Weights of a small GPT-style language model, trained from scratch on English Wikipedia: vocabulary 8192.
MLP neurons of a small language model. Each row is named by its layer, matrix (gate and up: input weights) and neuron, and shows model dimensions 368-495. Each number is 500 + 50 x the weight over its row's rms, rounded and kept within 0 to 999. Numbers have three digits each. A neuron's up and down rows have the sign that makes its largest values positive.
A block is one neuron, or neurons of one layer that tend to fire together. After each block is what it responds to, as a language model described it from the Wikipedia text at the highest values.

L5.gate1453:545403415486531560549525516404486452539566517533514459511456522535562442502428531482491467487487453533536568472570466515450578487543492554464513496601533398524480467411480445553488546386576581549597483435581483605532430403465521523524566433520478426414554566432522501426529503507455538557460537546513604489500499465488493609503477509517405454490422477406371474554592394496499501605476
L5.up1453:491419502472378576507495509500498491554552457491556464545479534534439466574544532439488541549470551475467604481523470476526608526511559514522489466488470520522425512448522433511440495532486529507419560401584533635500440385390483498487565422514492440450450464507480500488494511533532417546513492519505476592561514507484520574455504446404513427419545547541507481530563511553426497481477
Responds to: Month names (occasionally weekday names) inside full dates, usually right before a day or year number, such as "in July 1967", "August 4", "28 October 306".

L5.gate1223:551524459467490509498446542602466397508526549462427497546557550496426479437497445446498457479500467469473437554515475562505585607466520520577491519502462462516522464528422425510469571506486486479541500475458573548507513448498498432558556536498517516529455451591544494540628483449492505440409504508474490531502522493529502515403557517508515458506508551574562443472563498456553462527508
L5.up1223:424437618597464589425523538529438437510551523541508517431502473455535535449438494497475465523526552488501530564566507565443564627482498453495486537423492481478585418518505496507472456509492557642470533494502459464559551527483582472521549572535599534489586566497509531494508565583498424472483425547472493613498445559423521520493468512507463449449525481534577553526514504496478437463483
Responds to: Short letter or digit pieces inside a word split into small fragments, often the second piece, e.g. D-ra-inage, P-e-ople, vert-e-bra, 1-9-th.

L5.gate1482:512532545466425557504521541521544541610452550538448483486473461513489438453490498560476468521551514533505392459580396507455460479470511526513482558532454600455476506482449448545529470476467480467469536440449498588472517486412424426460442483536434566547600502482515449495504453504505546467481546441491508455496517531439490585568491504446464554525447563488588525461491454465530428467510
L5.up1482:545377481548468529517461521576602599451352472431535507428578525455522451488523444542520463560584515519501451462477522500489466522519392528435512572518548481519489543453509495582511467591541485385543629566534495477502463481454485485437513489497460502556549555539540529619566431533474506475475464518479495554461515538470498534517508437515542541515404497561565465532500535457394395479521
Responds to: Line-break tokens ending a row of a pipe-delimited Wikipedia table, usually after a closing |, before the next row's |, including after separator and caption lines.

L2.gate456:454429492545461587534496507470587457554637551632530529506534487456483487522519534502525543432602492454447510560497445531557436466496486521530463526387575556510431593557539470433537516485584533500494491544382458402533459461512524479534516459495445505436482520483525566561514522518472515607446571525506480531527525457473532508481487443489543489440532532534422535527461553479514554485516
L2.up456:463476529515471605519486485517543535479495478465505490508484523533528526542531511423492516464525590503553526457536463422471531606529494570549503522463418505436479424529553459496456473464522500511468507457450455514458534504466422489517472478472449519514534486476419575525504522545532350523500435476405436509551544456538450557526623447517567320386591489476530417550474456425541566476569
L2.gate560:495559437574412577540500501527559454513497537496596474496485468580466515515495509476565575548530575520432401598538576410573543468552438560523469542503486437436561451449512506480584502457502431399494566462442503519491419538471534521578560574434533473449495514443488474503451478554448591463533590451540489515485606469559544470498478510533411572468491543507480441502532460524480466485557
L2.up560:443477456504513575402533557431497607456540584546455533524542508500503525554540454526534509534539518435416517458468564478483544386549501497481409571575490449487554523552522481423514519482415555460480528486517522459497455492536533523593549577463389561593556438545488498473431469487403501376507494580472463565494555346569548444462487502441630619506459511539475497514561459534476561481479
L2.gate916:530457462485517543479452518518500475565571408563495459415407494494521493565552583497462519451438483429447505503553460442461483526547479648618524529502496465524457455445513584474512568509547479427455509458549483591571569544478444587552501486457444522553529469553496522503362453520563430552431522512347500476439568515504454492510484473466572421532587559500485449535476502577491511512506
L2.up916:493479469465557479504593516487498475475533593477486502419516563492511522493405496549385510527485520424480504497434518433501507603548532592616485478384458560529481318486505600491445519435603465436440527445530429585554466498479523543475556497532489500495561448477588525596513443554517483525500547497449463493531529502420361422565411503495458529555487527432467547441457485497448512525518
L2.gate1004:416462453448490429523523435514485566594514503526566545485478595473482478470510524616497458371535460468443478528554582392464588452527446537552500396533462524534463466389490467525539506545625562545415551513550470526541487570504574439534437585468492586655492592498554523504544489522568487420512593501492436470490474461489507476532514496527558555591539535435494579398614487464519493532487
L2.up1004:513484489498577583465507601488575540498469470516518403529458588498391488423446465459546479544548447531476511518433529523500509621472456470526586507444561478463475442493526436544550546501433523585498551438502514438527534519457514470536570593472461491515472487506542599505488500470503379411575473539420487407594558490584577475597485518521494511572501497504524433508487448524516511482446
L2.gate1236:547467428391487599446438552517454503497442559545506498447550546531560508514555491566527470491511439485475459489553571439530505487587547518456441494522550465497418482449580537511499432466489517508587557474412505505492564529488442440477527585502517470403465491461555545492454487586435546409520507486448565476427637480472460516468424396410517488542544500475522481542474458452501449513560
L2.up1236:473442458461567491457430446521523483579493492533536514503430528429552555477514486659491555482461413548482458422442467422505488469493494460540469485501526494544558565520561557499534499500497566468529526544534508531595534469487502491516593513557615486454441530555640481448447624522510557407521563507473579417554489521457531537510426612544542519497473466468500461403531528483461561454508
L2.gate1462:519519530492462642413470554502539486441434505513471481481489534443477577571495491560509542534416577428532541525457514545487414506549470515579522496433460567583467450572502476482454573555414450567449508538443513473401460501455501487510526582450493464476527582497477469500463551503418558508505475505385458496544482513448433458462630508524470437571468519406514412423502469534579478490531
L2.up1462:487536536473444471592455504535410493508432552515487517529472510497603563580464563473489470499504468524481466509502511545495437470411541465385495517483543530439477500460445517558490560467480545484488543512465478472484475494521522435517482561608417508544473545581474450489356496436421533462515532468398538488418521473490540524599552555543504432620421480438530509472454500521520486538493
L2.gate1510:493523430417493567446538506498530545538448521507460556499457475393567499580454479490575411459526459478521478524639503586454541496461441521475489461520462466500420505461505472547540450438516537518577502461480549541396502458510488525585512554535476479539518519526465542507488532444481501406497486567625518428452516464563542483522621594389480430446501481474591486469547447486537480407529
L2.up1510:587526558576473556443446478522523487458499428577490501528409501488572413492631533476559494391467508522372523551536450531443501555409480514475465517538511530557536473496504527406532518540569503421472538435544548451503395558585511513576514428476420574434552469448429555425554460519452527431484602500512513512499578539478452453460550461556450584543460530580531518429549566512455544408543
L2.gate1987:459466478551472489481523519543594499531509505578474466487458525370531629481551489588508490537477512568499497551413500486475446570503523524542533426545520515526499479522546482474551585521551410558507516466473586449505520521414498472523398476521468559587511510424543527548526596441448603536457466449411456458446587437548479558502579530501565579574538631500502499519603410460529533550583
L2.up1987:498383475506551554402446506465539534550495461544462472487452593527598614500566496450361442542529459443482517428558562550455470476488496554522533500466536477440476468508564557526518501563581523527558578510456475495513517497509530427529389516624362474579504474505479480511440473614488636530438459439594494547492469474410496437558528496442484625520560556461593460539476488556496482560457
Responds to: Short word-piece tokens inside a word split into several pieces, mostly names and proper nouns, such as Mad-on-na, C-ub-s, An-im-age, Al-ep-po.

L4.gate129:470474464456416462572437606491439589499582523571465502546466584541453543434554537443521553583526404394545541542523534423412628606547462421454541531494552457404536522504499484460448537622544619520504509551498495479543517491612429547535505481387480421396443523480397477522402531489552526579508487523467464471543529459583496474500534472533489527462454565487476504570538501419466488488473
L4.up129:408498430475500493448518537557459519479458607529531428495504540464510486475414506467550466492515451362450422620527552458495478434499506515556544517531518491454494560528560540488534526522555532602463437550560465536550537484514471514586469462521427444546474516518460525608523475521465468543345461606465514332552475552425498437477479495491601537494517541479491486556483535532451515385471
L4.gate145:343451448495502570457533332464445493518506459456549566574606506555440536517513560483557520531487511512469496551560516387450572515497517414577503539504480434465484464533441461538475535519523546553461433459428521410511547532500584464504520416567478621466504481497569545526465407484519446505518492506454536461547425614552544383563500503508480546578481480481457515443489464428448510538503
L4.up145:510553458483482411524592454464404608481466509479538514519470460452474470520474513484498543398495505467541473466432518445582476510460429430532444439574531438441484434485508411438586592569552465568453511492569490506497493497414436498580476470583505570524516524499431476488541425369531525567470461519529494553561451463427450458535516492444476514428481538530452561423537468494424438547528
L4.gate450:512545584446551517572549467517478578434585535386490495483462565550561582533441615509574491556523526533577544512504452507562528520481480530525460532511654524448553521425525493570449575488535463519497524542497554540455507508457534435491488517528487487476468607594504539500442530473471460482575515515519477434478503449570425458431545647503464531518492529433553534473584486434464505517578
L4.up450:517457504418454399526629527432413487535546555508520518424550540487459564473513524577483449459532458511537578556483525537483562410555443493520435612506481526516517539558558531502451409505459551508440505446625498429530493398523475582440506495563516521520589584507513551505549530502486509467524552508564536545491526415494536510494445477542499459393442415529412510446582589503442515493524
L4.gate555:456482530534511556595463427487481451499398391569527496634415535486537624468529552465508517547419487535472426507516366482468489532519473532414529521474485461526444485423536484539528484511516418497518560521487536485555441570453485421561527628438480429501526441520560534523473518587538443477485573499483452467541479380480520489505505431448361501522486568470511484522469575356479559516547
L4.up555:444479496468483589524517505494509457528512457506500563498546512533567495413510580465559455435480543439472465432630423550527485501531419519523522588580561610452566450425494453551414452537489540534524491500396347495561443573450584510433414528506551519444482497556364519480569562516536460445512502455568513473482454567567531550550453496438440587486465528532475528468586556571514464513469
L4.gate644:543479462476543552508523568498436584557457507583423499488589452398498469517622462565489469555392536439520442497444461473460541495487459594515570496504490514530489495542506502438574499479508524472568490452589472488544496565455455550614591512444580507456473418440546490438589387498606508497535512528527543526539501496538480571481509535543462539508535467586462498578582532524573452492493
L4.up644:573507576578490547570534441456490479588421521454493489527579439492502475488492458477533490472482474467500543435497516516434530528462468564516490537463451403408533468453419484533540519468498474446583569467519442378505584559415491459430595576496460605466383531430539536439584450531503500476582493531608488528454517507546503561550490391547522554482443447504507437421561468475509513655460
L4.gate1371:520550448436470449508492522502530484544515566369548465367524482458511491521576514509419468392478517490438489495573551437442444487490508396533534625506555477450511463455482491567475601410489593545510560486576517493552458392442502449517455485470390523504523450573466585462488510496491468551498482576403542413517409423530593487515537449583518544545514404583492508449612541452545504436527
L4.up1371:487512366457489576445533539516465513582496515509484491478456622504468478394515514438476503519487498512529517515510486512487459418477416534492548564555466395539552499492523459477475548548439521481540550410516503503501439449472441470498483507600499518528521541483488488540475408590446467485487489462452574569530444596598473496469489437542425537495531544481546588482577511450419557503414
L4.gate1841:494498568516553504419501504488499538464468532485488420375557501514488506427459506480410607537462469408480443505460479523512512525523453571513583529496487579529525417509534511524522519442521500541602583531519496500541463362544520482390532551451532495419512507522452583528518536625470490533520524445498486474451431516534452432459373460513490504479584497383589531515541509483508472609445
L4.up1841:515510492468469459461563411479542487447488425420500419398557551457484499480425416510463551482518519579528466464491564480549458540510500472567439514391516514567449518533557379440461394504490427504427529566470506491468515516469501436404541516509434574502584526528510464532500547524623432535421556556539520447546461499542458503550544560501470400484474492427467471531525474523478505520478
L4.gate1977:486484474484438566520483536526535508463511547509488387475461527595573494463490511467537476540570486462511544521492441523460543630588458653465493545531433553566475509553521493440482506423503447417470542568525546555492548477489489522612537529476422599524596475506594473525484517515477460581477530493509560497499511538530534525395518484495440463473429433471440466538517570588495517462591
L4.up1977:540483529530562533503458437453468584510558585486514507577503404489499587467568474515584534442468543357548442571499443461462483542413462519503470465500486498605527441469515540505550605481504472473606513511566520591508469511611457505556449484546509544495477519460428449464605513513477544414477503501449519523497479506509492609493451556521494394597474514451561491540585582608430491478553
Responds to: Short syllable pieces at the start or middle of a word split into several tokens, often after a prefix, such as en-ro-lment, ra-infall, con-tro-versy.

L4.gate88:476445466474550399575500483428501471475453435474536431493424590502586403479540556533516527553419528442463607546508453527497456526512594567590521454535477411586499481529527474440531572468538458522528524563495489440490467523420490520450519541543589492607478544535573584484524551476475511501481535536541441508524577485518469519474528587513451515414453471514485439576542474449504507436493
L4.up88:453531483464425447550549600430421471458463583522517570502453474453518460451580473570533515579475563509458527535461444478515433474436558425467416561518551387485520573517459496519451593504570541390562482494499480486473532521457562491496483512545432544466547520420544535406547569456505590475423550512554427481496498476501454514423533578486495499453507444460429479443445580479446422526428
L4.gate192:498517499551565497504489497537516528602546497500393448489485495558509528487509415411579428566529509552495513542517609617542430414436389490514481423538553528550589496622523464501435479508516458482557533502451554526487418505413499434478483500474587495538473574450379598517569524563613558491462528517552484489499512483497431565453477464414466451552483522497543501445511546479457453423460
L4.up192:498477548540479459441495527432539531637505470551425416467478513471511437526482567421517548522595457528491434522495622572460425364453388506474533509512464454468466489575502447389492495483533460502563511542537516461535509463597528472443526488625519559631514426580446510544513549512565475500468502435538502510504502487508495557477472563483423496534447423527487495532486515455480574463475
L4.gate332:532449464399416569505472565563553490493508568490503491386514426501502486450455529543439419440590478486450489500518492516412545534519421547512492483468471511557411527459542474525517580380535458521442505521481433483557464409474587514517479507569537502582460547505472490491492548607491444486509501477516548469498466474370456566487491484572521523533432474506513442565593500496357477503497
L4.up332:521469527600540529563503572466556444424494544414458533493562476559410431526545471480474494436476490464539471519509563529590389505364488500466498485481542502474648514485474463503466501504443516563600525416396347542548501529458504513538494473483515431521500485433561526584566556552558527431559480492554510487497549471506508447511500495544546533515450498515453445531490501441551512405486
L4.gate421:429429477522596620539459479451494449502534470563386535551530466527496465474482558516550539511589531507446513534554551497474489468542537551456410514484400362475467391446486439538525535470356512569414451480538447463469400559531540406530473480502516516503549456478413497605460514502459547464524545474523437485472484594550469517504557470526472476448460459548491507536507531479443524517537
L4.up421:481403523533580441441506499573563457497470431567407520523533453608533512477448703594527523439472534499509479606425552502473584465586454467513398500521595410514504382471541484513540551489455483497496558477606504461476598514494524469567512505532498457493528504458502654594523518380453505442426570503520475416449446558524483591467549437550502417592503453509532493503514500465434458516514
L4.gate498:435528519572497486427556535553538466503488540520528529552570529567607476481412449521436611620549445516584499495369455514439527500430511511498565463487444496432411464625476561547506485484507469527536502550522511491550412512508461496489527473469573526514497438461589364447407507580444563487543567538481519536519584495539564568501471474641445490492475526425555521614561514506452587489493
L4.up498:533408485502440573521553546458465418516499516604521597534566562536565548475480494450535515577544447477495423482420482457465426499479532499424467469488514480389415515511490508490513535501425488532520421500471406535591402473588408524476521496410584443465551494455444497443437529559488572509444571381580450503457489552535468437565537568521548547481392528474467496476486514535480537447460
L4.gate895:454488533483356504527559521409425494517531428451396586535473575550463561556526491529520456497546451586522520572537421533438528510507532504528472526479497499597532443458561458547482443520540555590471407551532469503486539513433443463383484505496409545477554513550445530526495539533458416544455457444549441519496455448465426537490426370528460466509537489426553478455556515408489543594523
L4.up895:454485488465473512545546567509536435527501419547515501404504548522470522542528462412472438470514449527520526452448492490474523585550481515515478517487438455568504451474457461512528502513471490541450460535517511461484447505385518497547476464516465434516516455522450480531496513563645464389432505465531530548401439481449436515552541515427587477559465458551569396411474590417474480576392
L4.gate1010:525521439499580549512542577433525504463545547500547536544468477565522486453502511509569517504461465620502483486569574554415469474495350440452472513543528453519514554429437503563446456426497495506572544454570553478535492493518557550538519518583630471514533439395472577531514540501522512499549526438511480549437379457532502424489478483540445342471459525485467516487559527526517454485514
L4.up1010:549452427489536478444505503490399516453571534513528445536479518560477545453556420516522613515548451587495518525538476547466408537455394431408442603439361477498451514484497415559497416517502525528487538473505590555515431522473510542448471421546529472534458418382467530360598513504506498489603514508513431622524421515497485415541499462493492442537493496482432497655504537468582360519558
L4.gate1295:535529543510406513475530405499491500479468500500433491482476572543589494418547471647428489476458446565402536502544454521459477512470503567516529611531427458498543465525516491443516579457502514495497531463512527449568517507458498536522491517543457569499450526428541512426497626555580547444616529488459535506511592468463528519468566513495503487529500455547531419443533518450369573585483
L4.up1295:480420594526523600565534429499439473484469488497478506551496539503494542396604540484488370525455498507453505558607493549437528529409476524460521597448448647512513504494556541487466501446513538470523548524530495506599415526452448453459512487523519512519465493425540476491575559576529559405516510543464573520466542482439488548549573515498474490509442499615453465525443478492406546527569
Responds to: Month names inside dates, usually after in/on or a day number and before a year, e.g. in March 1983, On June 28.

L2.gate14:553490436624413515421483516475518489535528494600439423509426507447492448468535476534540529414549526462479536480503502400567496444504537453477482566479589607489469535468537476489488451486387555495506449407508508458437504457441516399523624477515455460515533538423527520511541532525514537504568473455500455638522496509416441573476528504457514538518505442447496486432572491527446504526543
L2.up14:484488388527514518448531439465520517509452532522409477549464471505440408461488480565532508506551510528454439514494535426476502435438438531411550523448372487455488544480476606462512487553354512491545484452563478489504495508507480445551519480487517577495593560445624519519543515447458591499526455518492442548502406485491433523485538486493454477495454452510454497575547502589579462485546
L2.gate428:649458376569461475525465491499441468523470500482580499482473519568512525532615544544504578529462521493516533545402554520524465467518509541471420566455370498484461508557408414561465428497438495509386441489443466480532570635516518470519518532506607482597451517541511542506546455439443501459491486493483426423480472598531497493417554436426497544481523517532484496462543509642470560497526
L2.up428:404466441479454523514409576541539530495536513525414481524491376438496559667511473508466460436538485517477504488533511474514519454590551427574485457527473506514526487490542560456471460447503455496559498524442456487452479420469442479458505428469538453485503486495543441525485459522410488583468435467477429457508498515443594615445557476523526476463425592426500558406469547501456514528514
L2.gate663:527592524499551458502488535563451506536501540584462427547514501522579546553526502466511533504590447418463489454522562601450472473536589517521497474567494524519518458440387528494478508513484416499558520475433513398588607540450472499489476536506453442489521506540442402550541503358471566513441506509514573422561459459660504469475481471493521503498584495389453580539501497470436455538506
L2.up663:467435466511567455515508556394467485401441513543483469540582429536470539459476534501495509473541507427469593511550564459450476560495580489510521523443509549595461555490556440518515530450440451523478399523374532484557600493507525438450489474579502502578461503487493493526541419518443535511466521492521472517567476516525507393551433490466537541477491617537477512469431505559446577479545
L2.gate713:502483496509474452474458534509637552454527469496549509511541418561473583527555439487543524464445445511483454445539505499520475423560464560574550484460461373546470530450410435422441483419443440532487474594535463423528470521458487409479476402570564527578504452434532517583500435461542463516629516502519467542557485490488519492486512447435458500529360497533607587595554528428508552464425
L2.up713:443533482474490533513435511552496485536456422474505476524559547511478513477467420513532469436529610513469493531570473530549460420451477376531517511450542458559518498497522493478546474446439592490449540489519454463531551566523588536439485382463486514489485533472575525422484582491548520556490496487481476494569477487514398538471586459476514476510460480430523535500541480433521451520547
L2.gate1210:494559530454494487535483497441548497432476547473384443429677446574407503467470527523489431510496478535427520425465530498385494550544532387482497470470475340544400526505617540448368522538586547511565570569512409486515521505472443477504513544445506539450535550467489450483578501564540457466472554359465419401526546517499490558505594499518556508467548528453484495478540493521579496358559
L2.up1210:497561418485596474484425477454541553512469511445483456391567529440457512499494595481413436567560439536495512435441497390468486588451378502557508493514588454470561517536482510529521574495473439411564352509503415488455469452425574471499562509521587575559566571549511542576533521494534579559490509558533502513545540479423613515505490563527501456532593488466427532438551478595502416507514
L2.gate1391:537518469516528530505474480486566567415461525517487494373562467484489555551486440573581483429498496414517424462601472506497570418570464508468557360429405554451493468495544496496526590419491547501360572436505498573457618576505449439408458557527500530537513489490473522530555519453424519537545397521480382514493432504467568510448510482485419569563482509548530487539584508478367469515516
L2.up1391:553565493483486581425481359480566578589495474533483486459567390637472487508550472570482491504518490532467564489598448532519485453539350614423476488433453483533489537538495530634528491594501469539520636524504429520442479600502502515498427486488522508507529535428440435483455352566464524481497427533483454585509461501371527569503448497592458501603502532426579450450562534533528542460488
L2.gate1548:525451528517481579492533493470598599470457489433484443486615426504467545455503485507488507588495464538499568436460567569518511475540508479540521516451448462520524468458386446548441451543374489489478554441486497503475489606644506505455490493418552538441551471518503442524488535488545536468538508496521475526566477470514467554431506494463587444553536502471483515502508473514495492470549
L2.up1548:443462456409493566529496493506479496476545522513393488549532482481498464372482485582524479575452593476577523434492468513496555441500515518464432398456416542558431507483556465490484564505457498474496549468521456503532529585455514587566531489588539496578549456449466544449455423529483470589471458497569518572571426524335409486516439515478596576478492497463500507448534387618465553499476
L2.gate2031:540473394518457524506618542536574522569558531551519514614464497493467485548530498482537502495490550548471556514444507471556488502506364478438483539361485501601556506499433484509495478515502506514560509417471457642545560479515486437478439445496437483559550491408519487496456531446461469491538477515533457555526488482370457477436525470472495531519518502501529510553545451540485514542479
L2.up2031:541500543559466490475503520507524558546549529564526450608469508431427509563500516462446416481532514498457531545517477469575572464482469509453450556441536621522503491474504551485466537438468443526577358398495468507427407507458511443465555462478417568574456508465443506543559499519518415516561437426472460459537450498500459484433521467415337524525495470447510547546511498507476416513522
Responds to: Newline tokens ending a line, mostly right after a closing pipe of a wiki table row (medal lists, census tables, rosters), and also after infobox fields or sentence ends.

L2.gate10:592409487565555546462549528420510525574552538519406475474511560458501559558506546520522487515539473500496479557557554486486496485524445492524513390570359502576503567470496477541462590545400484561561423458527503553506526482483513451339447358429486525500477543434522457536530540491478374406515518397495471481558444483469631601401523582387526406508491546460428452475601521440520530471441
L2.up10:518468539563547498378506550466525362473532517456517547562491508512579545453535524534499511490503449367484500535420437412510552631415532486502487537492552526501489502488613486574438557490427439509627512481537453582535571538472615520425483386508443510524534420458571487567536518581510536475537453514539499470504404488526521502486443618414436511474439581406430424601515487379487531516381
L2.gate67:437440570574546450480471490420513469487491491484445480490468512508482547426472502473492516543509510467438502515514529532486517537439502566459445508512478460490486543445545453536493549545482510418515523395449569415526525574473429523536514530562499516540421525589562516609496464453516569518470371530479550543532478527513509442529466569467521532439524561575487508558488557433503511549458
L2.up67:451439569542443528515464441466479481543534501403503414556521559497487550439457522499508519551519555465474512498489546529521533481399501570477465444529494414457450533450517497565484544548504532474502555475444553488514507528504387496540458506467583455561433510542569513591537497452482513511523476587434600483551428603463488492457491563474501453493505536571479464621536501487575573500478
L2.gate315:560486487552474495557601448525549432514422445436518487489487504480415483537522449525496507444553554568502479503605510489471525470504480517427557525473507503585488549507550439527502404535562468581487551541452582504508511498538536532508498480555437524555483532425498540501530448551487411612505371453527490514498473472543500518494457449546373435493445545433437512456575480486560434488481
L2.up315:542507529456540536579570483555490501508510473539438514480401506524465547459565555485420486469472535516456538486610399527408573422574470414522474475486495512566467427504497563581441536521563472524462554481493548513494474546547391429545542514494444478533605521457567519501578524429645500492509599498551474451505517544588525462473489418502493645441520482477560558535579601553513545582417
L2.gate802:591497474559462563509492534506506464634468417462450462527513534524447557537518484522436513518428535493426491495507453508523547472451505499487542512367461450438416536490528491484486523505511520614584443452484547477502574488467502404485508531443545468473439447513550572542454507416432478556588502489545507507497554522497537553453586481503489500521442506448520473516446449462391489490552
L2.up802:456411507539648496523446483519414503366536508523428502424534441500471464514470491492478537447485552495498577600560555468447419550517477512472460430453471428519557502496444577454549467508537458454583446564568547515473476485422548542491485525530500487491464519427352433518581480511566407490559530475477450653512428443472453422573462638424494422475457484492518529475537447555499406463473
L2.gate1198:521564512446568493488499491523455557463507448506433502457491565546519487551381548536466499487475469447501530479540483506456545507531478511493446335601470530573445440506457519486484384519446539430532523633571403537468606455512511458423467488479445539510560507509468420523453540492450566503436556536527511503557554497469483506550478585456445577451503506441522514468554504504544509501418
L2.up1198:515521448529439477527481479522461475464470479557532418352532507533418439441532551535444495534448435551609494478493588545411486477430483522551398442485341544394421442487471503488518448554449524519570466561436381464526549501521570541563518607487422548499528461574563444507492527468431447428459434496561599469514517490499533533499500530515524520495501535508610471537460451547538513587431
L2.gate1313:420459489483507466506510435455495401445465513504415509576428592633451440483438527489485505512496459530586515583521462446433500617475600614507514486413377486518530471470653448609548488414537501526556584623521440509550537465466448574510558482552493428524445533527456487475510478475542487537499465507535406479526482462506497517489540464453504534466567533440500503462533464597499473541484
L2.up1313:434423519378477611498525508462448459472527457479411518504452476581416532489454430486497446507500353421452519524526483519480489535399573517507526499474510596483450461458525549525510588544478403482574450536482630472466494585475574526525528503529507483623451577547474557558547563458486498440490494585507517511523415513516535442519446495455519291481427452428524417548536466547463471534453
L2.gate1727:555476452578561556484551442404530456457515498589484580580540582556517520383574534500499466522536513485589467548470519506595515549455581467485486497457457481529459510486514521469533560522499446603477488533421520624527415498518582612487517400563447532576544536468542489489625551547555597550516466452440543478567533546443467567404481530399374479492518409457422524576535533434447534594324
L2.up1727:470517430419473495531599438444590430523513500551520446605429571608490498449546496526448549476397540542555429458504575511486478615369499541436463448458410471500521518434577526463512527511503574516484608519402473439521474555470496490547468460512453454539449507465542560487574480531625540535492424519478557433500446498521463511485504490496408502475498463522478482550561499437412571556449
L2.gate1797:534489422467447526490518437512563466515539501523572451495489584559547461382523440503523433455399510528533491463508471476561508546502479505532605429539415518505501486436534489475502572528468473579445562501503540498495474480545471543483465451511454458504571436535487476440516565468505455460598450502516559469520487542542475499490440456469496488413503527426580490541599533489534461496466
L2.up1797:598500531576563595529510451462609515529496487465591524522489433488415424522465544544447513441427490482459520498510510486489467440471466425526643539492483488540482495558526459521535528525535531557471499522539553516534503514474447505594576501496486444526451514557493465493436522530451454538560484527439504480515543497510483534505440587516439507517435492495532540573578498450522570459462
Responds to: Tokens in dates just before a year is expected: the comma after a day number (April 28, 1947) or a month name (in March 1934).

L4.gate8:404569502471458515541399597487536450492441627498482509507560494499523502457469589462567475412475436451459491490504596387457572425428553509522573479464523500547523503391479453579583520418429480473466500590588464482472569523520494502461542492434389448528536615575535455507579453491458457485583446479492520537558410533476462497523480448501469531527521503492510525524682503522528523488530
L4.up8:403572533561438491536484529439452489395455520523590578409477550633538516572495547490529488527542469520427436495540538455538498500400525524506513541488435611509598519519451487417464560581521435522486458504490411537557555486468483491449550555509533451526450600558491412502529458441541586409438421402526510562618514501441376458462529494462466478482430517518568523530433507604465337458544
L4.gate338:525584446445472484478501492517489473531430519520411475551525478587474486556445458520482472451583473433476431598586535487483461508572482469538530474513476429546505569545537550529508623578411523518487561438498511531405499470516554509521412471572533442527553498565454568523480423531462488485494427570465563468477502545484428539447470464552448437528566543611582467536527462570531553490560
L4.up338:455499406506493486636370442498450547536512493513361413506430518503408570522539437516476478485527579446503418514558505465508421512511594486475555471458538531499552488471540557445534427560538553595452572513588557567554490452444504570429472485530535538486476437460480470479515467565479480480436429479422467504536551529457500451519360461535517427455467499473416533526479594499349446497550
L4.gate994:452540509512590495480479590495504495546514447489582554522513506458483441536465455517460493545378566532421428537507531467498552389521483494461459528534534567370503509443433546476560553499447573500558582474555530520495537562469439514454424545484479552450522539434503411398424433571462575499574551541453522408489467504461476438495577472508487445515501519550440416475438519469525589485457
L4.up994:550478491486452489499514547496440486566467554439535542546421551530481433462488441524537491501536540448418559540497521476406482481470511456484557484408596571447596515479529460486527505527586423534491511466409465464534412470498536453467556461501435474431413548548578488530517452519493550509376522595514449483516516531597691452565507514511546525487474443502544476504464519436512406530597
L4.gate1193:516459431549475434468414503505529489507527584436451452364550545549494515588477474583544513541497528446553491477556550503511472513422474485445557464426536510507451459425550469490565394365473438490452399439492525410440568572461436414451483564513461422432512545404548469597510424494515548382457496484580445505492506565508585486488564422555485614499550599517503519544498486344438471549500
L4.up1193:493414535556432494427490648463472533498553447441552485499588425494473551521518426481484445539586460440453500591589654472483506486449541499490441521559537529551542439434444514475533474512475463551557507483460519489426500545482452438456472502567481537456615523453508501499449479506599539441524561532444328390519571497429441513519488478549431572548515469458513560450486457467458473560489
L4.gate1203:549519609517577478482443459487506525519542535413520531522490475511580487548461488459476495467531591522509427498489510407475537460497493555518465474484497497493578486479564542436539458435513541537468416431570453455460470542460424506505628411401479490490426536564575557432592473586469392582551433416449511547471539497437416562505517521493555542488506428478510548457577518642509518405561
L4.up1203:514535510396584555465451552604494509541483551423535529440482486488583543435477385532424563595556568483490482569488415453477518583452458464576546434502518469511452486451481532489469576410436547536537451452528457387564340566536497478590442472447479513458539487577535579510511484526515440552554567526524506584512427452529498571528507487571534550492517452582494510484471490595453551446552
L4.gate1243:476560443549531573506535487534571455458434534482566546497502445484452456536527517521493552439513589549549479507499512518487515538475493493521520555409408460545471558455489478438513574473491531520537469470419539450517572502490470534521587554469514525576478511491468465453462584538524506585535524517513587456512445540516519471521433483516484514490428575461518516466525495520475501516481
L4.up1243:458557476461485522529498461504514643460479495511450443560503502446483478458596510506442537452513502494472541538572559558503523449509594496546457422540506511458470356494499585556528525604498451474491545504485460534528519434464493561506505494478519537387509470456556538502437563585502520553446419454504453570477500510483511496455472427470495443504417513534537519462502451463514526507510
L4.gate1889:497427501542427548585459490477533404486525486486502484473530433456511500444517552615490533471579498505478533464397565396511491540539388569465578527527461498494571522417576473514534465463498519564469489542399477429547455506469560530455477516535476418564468470584555466461570461550502505482560537459466494492560462490497615513493515553452384483487465530642523464526581538470432590485484
L4.up1889:495474535490597523468434428498539486522453503492450454455582473391468515425434381552442571493545492509470408545481493547475495473589459504442419473521502501450487505469641565564498476455504484490598560549424501478565398539555468474599554451491461479514491458474591468478488554570457508605551509402567492453510399496431559515558445502593493474548396525555613463519451423466458496550451
L4.gate2029:564542508429515447535465599424524448548500504457475477516598496538543556427489528492514485549598482448416556463583474521554530564462357503432421420622491436497539496397527457461546481526515547486457537522457453475445448483501478427482571435487469436580533565433523541484472356488470516439465521440406577498536519531580479456570579466639559433525396525533466473423451552439487448430514
L4.up2029:483581457442529605499477552489450502423501548381524494493470486451494418514476484531446484514496595516460513556473525525515481561586396428473602577490476519430516565458559520447455519430510448537403535559511541493486505543505426443468549441526518509466555503489503447501488511530582500413522432555601425434495410497544464513565507525474511497510489469545541498526520439523524583489392
Responds to: Line breaks that end a row of a pipe-delimited Markdown table, usually after a closing |, in sports results, election and data tables.